From a checkpoint of a small transformer trained on Wikipedia: 2 heads of 64 (1 for keys and values), biases.
MLP neurons of a small language model. Each row is named by its layer, matrix (gate and up: input weights) and neuron, and shows model dimensions 0-159. Each number is 500 + 25 x the weight over its row's rms, rounded and kept within 0 to 999. Numbers have three digits each. A neuron's up and down rows have the sign that makes its largest values positive.
After each neuron's rows, "fires after" lists the tokens most often just before its 100 highest values on Wikipedia text that the model never trained on.

L3.gate439:488517493490483541523529520511522527517521486509466471468454527457510511531502474495508471517478473508505520521495504546542498498496504502481524472522454502504484487496551491517557505473497508544485528512492519494510458508517523559494462472523508497500463510506517465460541511484522508490485474494555562466499500532509518516540538449541511495479479479531541525492500486485523542462475460516509506534503518525512485493487507506454498518459517441469513522496538477501503489518495520
L3.up439:485499454466534506508451542558510485507508492518513500501496511464513465465477508491515473528514547484497501491547487503505471508556475482508482534512543504496499505499514478509529513498485521523530494495492486542485503492463530527506444558490531559511503506495488520490487471470484496487514480472484524476509450539512469455515482520507535520498491514495515492474513499548496522527522490543521500507514496550489509505467531497480489519483477463501581505552479562501483485516501501
fires after: ".", " ."

L2.gate216:511480540532519524502525468491507552490553507485504529509516503530557501517506490491521481510503501500506513502520459434527452476486500516520477519402517482480486463464543506502524525527476523486519507533488495487467491471526483473497516457521466468499513505531489520505507504468485542487485479493504523471510482494506470509515425481534505547523475490472489491479525491499490496479492492483533497448519506522468507516496469477507535530483540456465481521487511520487535501487506501
L2.up216:468536515480520534509472512452515483569495468463521514499516514494519502434496516512438481464503519484526546540499477468502492476507518482525515486539513518489492481519484507517506469519505495441510507517506453492486484507569489497515500514491510496471476494492487479520469496507558492482500486486528480542525493521535509521506490531466537451506470464478524472505468530508471536550495520540478521473474518500488517475503489489471537510506481497516517481535497458534503518541509517
fires after: "19", " |", ",", "-", " 18", " Mar"

L9.gate6:449481484501508466501481509448515508495478522518521497528459489497499506490502530482468496509502472456447466506473480480496498493477528475479532479456553497498505486490483511514455516445498495476478492521451506468517534493507491491497569482499512501494494520522489463496468512481519491504486553493494513485507509536525510543503489513542508479487508471493487501521507472551542528532504552493492504487519481517460527515451444490497519514546518505458508498505547523500476573471512501
L9.up6:491503529514473491481525484490484467552493549497487500472488498524516501472519458482513517484502538520496480452528484475484513479575514533517495530453506481495494485493521477513494532488506471509517515468555505525482530469507573506489510461526473461479495492518486538497505507466528488468485467489448548468498513464492518456543531500550514501525512473472475468518512512522471519519512474488530513475535537518485524482522513482491481521505538514510470494501516526558494504496483521
fires after: " on", " born", ":", " |", "born"

L7.gate49:493463531498516492488521505471481512500496525493498482502527503592470544515511500507477497499519488510495497494474508475511502510503509540512485482521513440541482563512552516515495516460521479472496462481556531527495451508468531492487515522484499499449527503512464515526575477496515504476495467514475508500468467487486504514545502490497499550515512517485495551502501500476482469488516494525477497485435521531465508522473494505522507530523510492527453512492467523494528489470485532
L7.up49:495466503526504517422497524485491513504509519464490490492480496539495488516476537492456489496535521501501516492466496470494469498507491528517488502538490515465453531500491526515491522518488469463524557463522497489517509523548528481536465515486492489468494520518505467505467496521499519468455494456508515517502479544520483497499507513490522485477458518478534506426490509534518501492473516518475532505486429532468477492545505531468525546487537538505527478501506488552480521496507486
fires after: "|", "-"

L7.gate264:504459481478499501514476486528492509443457483478510514516527476506467514503465473478530511522503539523536505470491479490481481512468508476488492482510495529513467535514488489533497523484460505522496492502515517529534503502495484498508500476529502471499547475478460535473486535525515549478514465483487501528484506468476501495564474480468504528491470510529484507517497538477436505534540482550503496507505502505537501534546438501531557548517477511516488500542503482510483453473470523
L7.up264:513498470456503480514477496481532520497506505498524478488511495526448508515491502499464568481496447509496486507541483505506503499549492534473473501538530491501517532544469524527493540483493521458526507497540477453510518496536523503497521502484525504513481545508485582490518513524494500459477494446454479523463509491452478539481509487497502489478465512508479530484568483528508493504523513508514526528496489515531505498481523496434514535495507486504507498497557465499513495495496536
fires after: "|", "-"

L9.gate119:520476508498444548531524480492534475501559497496521493515493487529497476485538566511488459474498533516520494507509481514555484522472546461519486462457462544492490508567488505487506511496526490504473481537459463487493489472473468499492496495516529485471530476513546472468453486512492486508479479517490528479546472523471505521485476524480487523505499533474498481504496480485529511488482501477488520504494474496506553516501504548470483490505485498531482486517541544491456524487467502
L9.up119:516501485538502516486536510491487499513535522503508540517549483557531516494472519501511509473466497462493533499487504520499503513524486471509486483482509474480529497485483533540529454503530501536426442462471493533507501487494523509465477485494504454517506474539519510501465491471515478504479473492518560503529500512473486488511497537496491557479491523455467512485457454526505485482482525529535494511501487489544518523489514518510501458462554534513497547509512511490538507480485466
fires after: "–", " on", " |", " end"

L7.gate349:482481463507476518483499519525481545464486484492494431495493501493472524536516544484517507494507489515506493512513512485505478476461498525563477506501517490488522482532502508486490497506504534539477521502469485501483502536529499508481535484553516477493513508518518518456472529516486460442463486533522517472488522506470514514506506497502465473456467536486494548485455508532516533451533466498542534444469552507487528503497456502531490523497528461545521517505512534495510492480493471
L7.up349:484484519507515509513499521490483576521510499512451481466466509486481547461533513506522495489513530533481481482508468526481525536479473515465465497492477538463485448476479482483503507505500499556450487503474536500510504533466511520491505494508509495521455468483519475474542527501510503483476436466496551533505484463496488505512540501491532471472507517475516536504515534492480510510499486499538487522548479467524466507473480495523548533452508550493508473510479524476492501513513492
fires after: ".", "–", " a", " |", " first"

L7.gate28:515474516498493509529500455516497517485541481505494505488524507522502498522490556478497488521477469506519541524520534505547480441494505504484490480510483509488516545505538515473512527499458507448458506472433474520430488514484529539489493465512475521498499507516517538502497492477514494495517516543505519502520455506522495428486523489526495547475496537483542484481497493505473502506493490464502471484504527513446515508515475503503527535552514508479494544490517479519441474478501535
L7.up28:510478460551525501563462465515531500481472521499505561506516533537477456529525528502494477487496531498500478492488494516528465486504444455482530515505526458529539553484492475502507494466515495490501512475518476450520463524453515491483485473516482493507554532478513494509477460524536541482454499490477483487498473503481520503525524489476543496483511530486489493526508520504501477466562502517522473496499465518540500494491535528503481492500482488516531492523480500458487508520526474
fires after: ".", " =", " gl"